From a checkpoint of a small transformer trained on Wikipedia: 11 layers, width 512.
MLP neurons of a small language model. Each row is named by its layer, matrix (down: output weights) and neuron, and shows model dimensions 389-484. Each number is 500 + 40 x the weight over its row's rms, rounded and kept within 0 to 999. Numbers have three digits each.
A block is one neuron, or neurons of one layer that tend to fire together. After each block is what it responds to, as a language model described it from the Wikipedia text at the highest values.

L7.down75:511491555562531479660541524518509530501473495506465464487486536483502532541531490536472468491574440539468479454496483520556438503507510454461473505502492512423432518519457425505535439521504500528487499555462452522518533550420502521521514511521453488539508533534447522542538516497599477451
L7.down955:467538468491408469697435492482501512457447493534557516484464488519514504499499536540523518532512488526485515560599491520512534526501547595463534460537516529438507407486560568561556554447500501480476460522482503538532545511512489512556448540544404485467458490427471500460446536485405558506
L7.down1158:476485490501564465627499476502506496527484510536453498484445548530613557516574504494488481473469479508520513511472419522561473463539495471498523495426460483495533451566495514433537578471443511502542524542468573430545463554531465471543466460553495464521517495506557539501505507510491484568
L7.down1205:484515540548497590622547546479534555580409487508513508475491538455493450437498438510475495423458530517470494470442539475481534491459489450450527489533460512480389528477471507464476491496508507564511542447486512436492442529476458507537532563520479448538515546465519465539487455496438467495
Description: Noun-phrase continuation connectors

L7.down491:450485498503512527462498463570503479511608518474462514449495516491500499491502457447467479445539542486494588499531484528467453532512538514470455470563481560500511402523498515523381541478549474465493500585519484404574526575459538500481485477487545528482472530512435506518483462558488482450
L7.down556:470433550446480513418454488446584482434523429508495444519540469550509531467402486500499480538505529498507567514528418509555467512523444484490483547502520548484577527447496511460492539515522558479475554528501434538493454529455503453503491517493562469490533498512499491502516537600426448467
L7.down921:466504485543426484648523474520517455535491490525494494543524527490431496515494570516504512373479467515507494482508507540464527471544449489405476474500482514508498473478532529475432500539489499489498500572476491518532532537518526480496509473502506506517490490452469485542559556517443507544
L7.down1764:491482481468476507421448455508563532495573464499469508430486504501531554494544501490528559473528540487508523545493511489499533511450471460470466511450520556473519438430476576533511479533634466468515497480504493508526534478505515485506500546587565504467547471454522477505444495538495520499
Description: Main verb after subject

L2.down626:498476487488504501497486455493547498492559563603508424509499586531488457567476523560479519565456441553541537442519460495505596537588529512538504508459496498492586485497498472532483484492499455553504508405543511558473493472535484496482556514460536522496456465484503460483541529534470503515
Description: Inner digits of years

L2.down442:516533543506511517583529421440497512470472487531420515554432498530611466491412446483421486504520521513468426489504545559526518485510545550564566461474503511465426484485506527493540547467511510538495408521478517510483541471428468460541503526503490505460544545533508524492481500485476455483
Description: Connector after noun

L4.down471:521485558475507536598482492508466509496574497565534449419470517452556500499543552479486536501525571547453524410539456550529497523450476485404558532429529450530551499451497555539492479510479463514527463481571546547527468473528481557461458465515541466489504458501538566411475514491458496525
L4.down710:504498447434493518525581529494509486553467499450520449395551522525474504541451529475510570409438477451421485457503474531544431477420493541448532496521559525482492467472497503458536473492478471454451488500491472486572496494434520486463505488529479471491447447542462455501514508505470459498
L4.down1318:561531418523458489462493549519485488460494559603514506546468517474524423538474496432492488556541557488598512471504464518495570458523509448497465558477505461486397510438412511491557451541470574487517475546519490532484534514587544523498423561500476473516437441506535471477485377456478432570
L4.down1860:464479520506559575439504498502515497550513476462530427471511495473578466420508590458488546538483425517471541452488519535480498498524405499488436553505505478466513535487558508498490510449445412450513494463524489518495474451534508502555500476564474585429488515486453513490546419476544492480
Description: Relative clause openers

L2.down1993:520527563428502493557551504503531490492469485478448530486598501561511545519467479495486434530456528478544532515504439511465500483524547507491528500479495469480532558464493509518485514531505379491460541524546507547481455537460517508480535533489455503511497505445476515510503493461514505495
Description: Biographical main verbs

L4.down63:445544540458483483537520427484524484462495644451506569495520499434498488488471561540528442475520492539531493532511449508459483493510500528490529619538517493487484509492498463561558563519521427526529505454457526507584476513482458532476429530449501529525450455532524521518508470498553466564
L4.down440:504486449535489460438488520461438559466504517488481535504489549496516542542501498459434527454520480522468474466552514488515517480471461505547523429442495456496513497501490530563491581434559489542566544493565544525504464461555512479477456492498545553517389498549545449460578518480435470507
L4.down916:501514513553478464538406490459529481471494541473500471476431507417417454463556525525435548443502484444524520455537460494517501497498509569495490470387563492548523524513449545521566530460479476572511492446477508460568487521497494516460473559479501505527543507589562534431433477510491484486
L4.down1090:429418532479544486569425509511506488453487560432488525469478507475517427427496424539501482468545471497523538511478490522456488479475524578420540486448489475453450508526524478466559548497494558453483420380507517483565548467491523509522468461530457496581458478468499533480443486481446464479
Description: Decade digit in years

L7.down130:479545454463530562474449472427529542464483536513559501488431479513505549508464581494516559516516453521458483528457552414515495501522460509457566544463396527469569531567498485474503475548541534525578481454457611525482463520525518507430565486526502546500590476475483450486395451449476500528
L7.down670:538427515543500504583463460532506464492494555469555499490527518402477497503506561546545534428486548545545448467507562516527512464527450517539520537458476475524495541457514500460546481520503511480519468471462449467474467474510515479466489502463424567513528465478452401577519539529465497506
L7.down1312:451458515459503506550541466455550470590511491530512504551489467514534536522482531505526437485545514548483549506517609528432475556533452537517515525579467509553491607547485461476507526486520516518434467502539561516420536531529541481539533555494470573465514521509531536492504501489511448536
L7.down1507:557526530482527470436455445471525494503532538549570459497445480550382445482487555542501433550472507464494474522559528472542533494513469517447573473519471603525441481445507469470464474546516490499529416518492552512515483543559517504473471535477493517483503538487512452516578539470511445516
Description: US state and route abbreviations

L4.down42:519530428433540461465496461498546528513512423439520504452536470517483512504572495460482562481419470576456537407481511514558446502460403458477505447451435501475517537542465475509519506565545479418526460462493529536567427545516494515464501500626530553562550439605498453442520533523493486577
L4.down211:465436563483528511522457504546555473487512471509451520525507477520482524465511463553459463563520469507499477473508554438502485530485514492485490488427598542489519534464442529504513570500512500537407498533514526484498509562485491465535486515455534512538512518468500517522483477466468484500
L4.down465:499454487410510504630492480529483405465531591516550522466494529496530463514501506479483474562586469576593561411467524611489491413519558443511516519451468502477417494559480446537499537483512502450506499494539550524500509496544450532471483417533390547498509475441513507479531519505520492540
L4.down577:465518495471536525534442515565558441458421463552490516530534583527436423458505491505462513535465533475476548489441519456466511474497489527471491534501544520471517546493499568575525510445475488486442466483566467539464458485419456526476482497463540512482501476508475529452486499440498494507
Description: Coordinators after nouns

L7.down23:464496525454444468589532556541481553522477486496455465497481497463502529499507561476481480472478530474505507451488471499514496556443452530449437507485479486511419517545553449518411477506531535533431523525489501595544455507557501494526494503554566555475514500494447491540485506543417461463
L7.down739:429528502481578446548473441529442492508485425511502546449515460486520507534585556577444585517484485478463511520491444448580588533477542615502528511501506479480489517559521533569411508544505493519472452499502529490554477516456520534487452441469494447532507434465544523523428503590430518500
L7.down835:485506484430463516472504497510537536520481485472540455515519439563472495522508478525522499501528535509507454492437499497436478454494506516551456459536463467470465501509348512481465558463471502403480509421541527484536516480544481542429467520542483462526466459452480468464440424447551503502
L7.down984:536450572407540553531478430541481467569472469555439590491486508487465434505504509466484469546471509446481537494507433566567501428449531521574512527512494535523454452493490482538423515476511475540475515481574479520455589511488518546526478534478514429609534502516497474536505493445482497459
Description: Past-tense auxiliary "was"

L4.down1143:506493517554497521590471480606535473444514527507553552384465483472549530519517481525449527544571492386515455523560497494518491424601511514551499445501406513488458512534557476477332492441519515513489552524545493499469491445482491475506453450515510459520541470453537549496451501461500494453
L4.down1477:525527584497501536523538553500485525504481441484533523526505560482559555499527504458458468496554605494493546415547523463483490549485452531554464481504510510551425472570524528474430489471509509492531501504499547545513509497481547473516452507522534461461489482462485491393466509480483504530
L4.down1702:477574528490499497658530480521523439464525479530498485436460471498523559525521500567466518434455469502465533532485554516525489415464543518537559475491463463445492523496556447522450561464524488549517508543530580502476513434495519515492498527480451482479507487443488509461534621530489502511
L4.down1779:519536514523537570587454513497521414535454444530473464535521507478514478424517441503490464468545517460506441506508509554541525507521584539469445520543430566467515537489522542507490541506476572520481473543439519457580452478598447439544491481439517462508532457524489451481494505456508499563
Description: Main verb after subject

L2.down1402:476516494491591546488501551556508458422549496512487444538522530508492535542514504615440528512510518470497536487541504499497600429559475505528515506512498511453548504473499467425472548547462471490492438535540448506437451535460528523494489558486589571430519537429470490566479501454425507435
Description: US state/jurisdiction names

L7.down545:546527472547553444479492478574490473516531509553487508503453519490530475475526450566483531544481525488507508519495391483515495482592479539561486458468532427448515497491500532497572525544502423415500507425451510455445483456548418433406521542492516565463521513434522451466544486516480434501
L7.down700:469529475520444450367518467491538551502491460460544456523476547520510455507541480498477520478448507433480434504538520470445522477451469495590519494513480438529487453480528520461489517475524434479465517468459484523459476592520503432458530490545523482488487559474493487517490501515465449519
L7.down902:568480544517486487564511478600488478525510516550525475451535559463472487493493547457524450497582445538490524534452500549494482520390402471511573513414564462465425488497509493477456539584440542478451512586491556504496454474464476533579552445534557468505498598498457472532572440542521500461
L7.down1705:413411585477490519430469537503424533540508528503518569531479518541507483510486557525453560538532529547472522515482515457518501459553463482521530475517504491509497461533478560477542464596490519498475573522503527529505527489443519465506577490483475499464445455555501479524512498489490547612
Description: Mid-number digit tokens

L4.down526:526507493556510482480529520497542492501502452432529560470538550486461485433544520463491473492576480498523476501461466533527512529539558550576538454560526545422507514486518514474518543423499456576516542540473467564505548564469395480476503558480485542509499512425485492516496473477465518481
L4.down726:499460464522521419621567459526540513499480581571479489498527422458494497486502486557530491469508553533499483500528557505462526515549466482459492499554469475564543478445543447606459492481498508435528410471496477533518465544477433530426550467456474501466449522477434513447497456538496447466
L4.down1057:493486490448484432468527478475486423492556504552533441508463462500461486414486444534574491502548513535507460500448520465499504560556485419403555491539532471535528505535488510502545461545546529492530455447520542524486478525477531458449581496468477468495523437552506559536476505439490466519
L4.down1796:465525446515488496614456470524520538494483484510558471402529486493501530454510510561522455478495488538445516430494532480550532499512481519588540443521512453460498478480559511479567486488499462506462509517541545548531547537462564465509518516435505504500566495436516489525435517410426455451
Description: Acronym continuation tokens

L7.down92:528431499481508451580481539553479498464536528463463507491490516494453503488500466550436551450518468487484513550504553469426514469527457500512434498538489500545468568432544531430455460497515477492506527435490547448539524543489462448563505521493544484482499454494509491509485526505527575495
L7.down340:449429495432555536658545526560482490531461495478502498461428512495468481505567515549523493506484534532535509493567521477469523443539501489516544490494498528533422503523447532539461485449528519448451519451588484469487482496509460520492504545482527516497544485485523547463544505514534502511
L7.down1134:428469493510554520483460475499563492431457523492521595496516436519393474473535461538496514536447499503501526528582492462453584413532503495447459542447486519503488513421539503422542486549496486496499544569529492489512546557526472475427526522477484521489525510565470514489515491461526497468
L7.down1386:496460589435462522656530473410467466496498541442535421548528549448497522498505489426469490514480482379569540478503512485464549451438472545492437498521461464514536493513495465537430485574481474537472528464612455492504445492440472507477433492460497497483493472482536463404506542487463473539
Description: Relative pronoun openers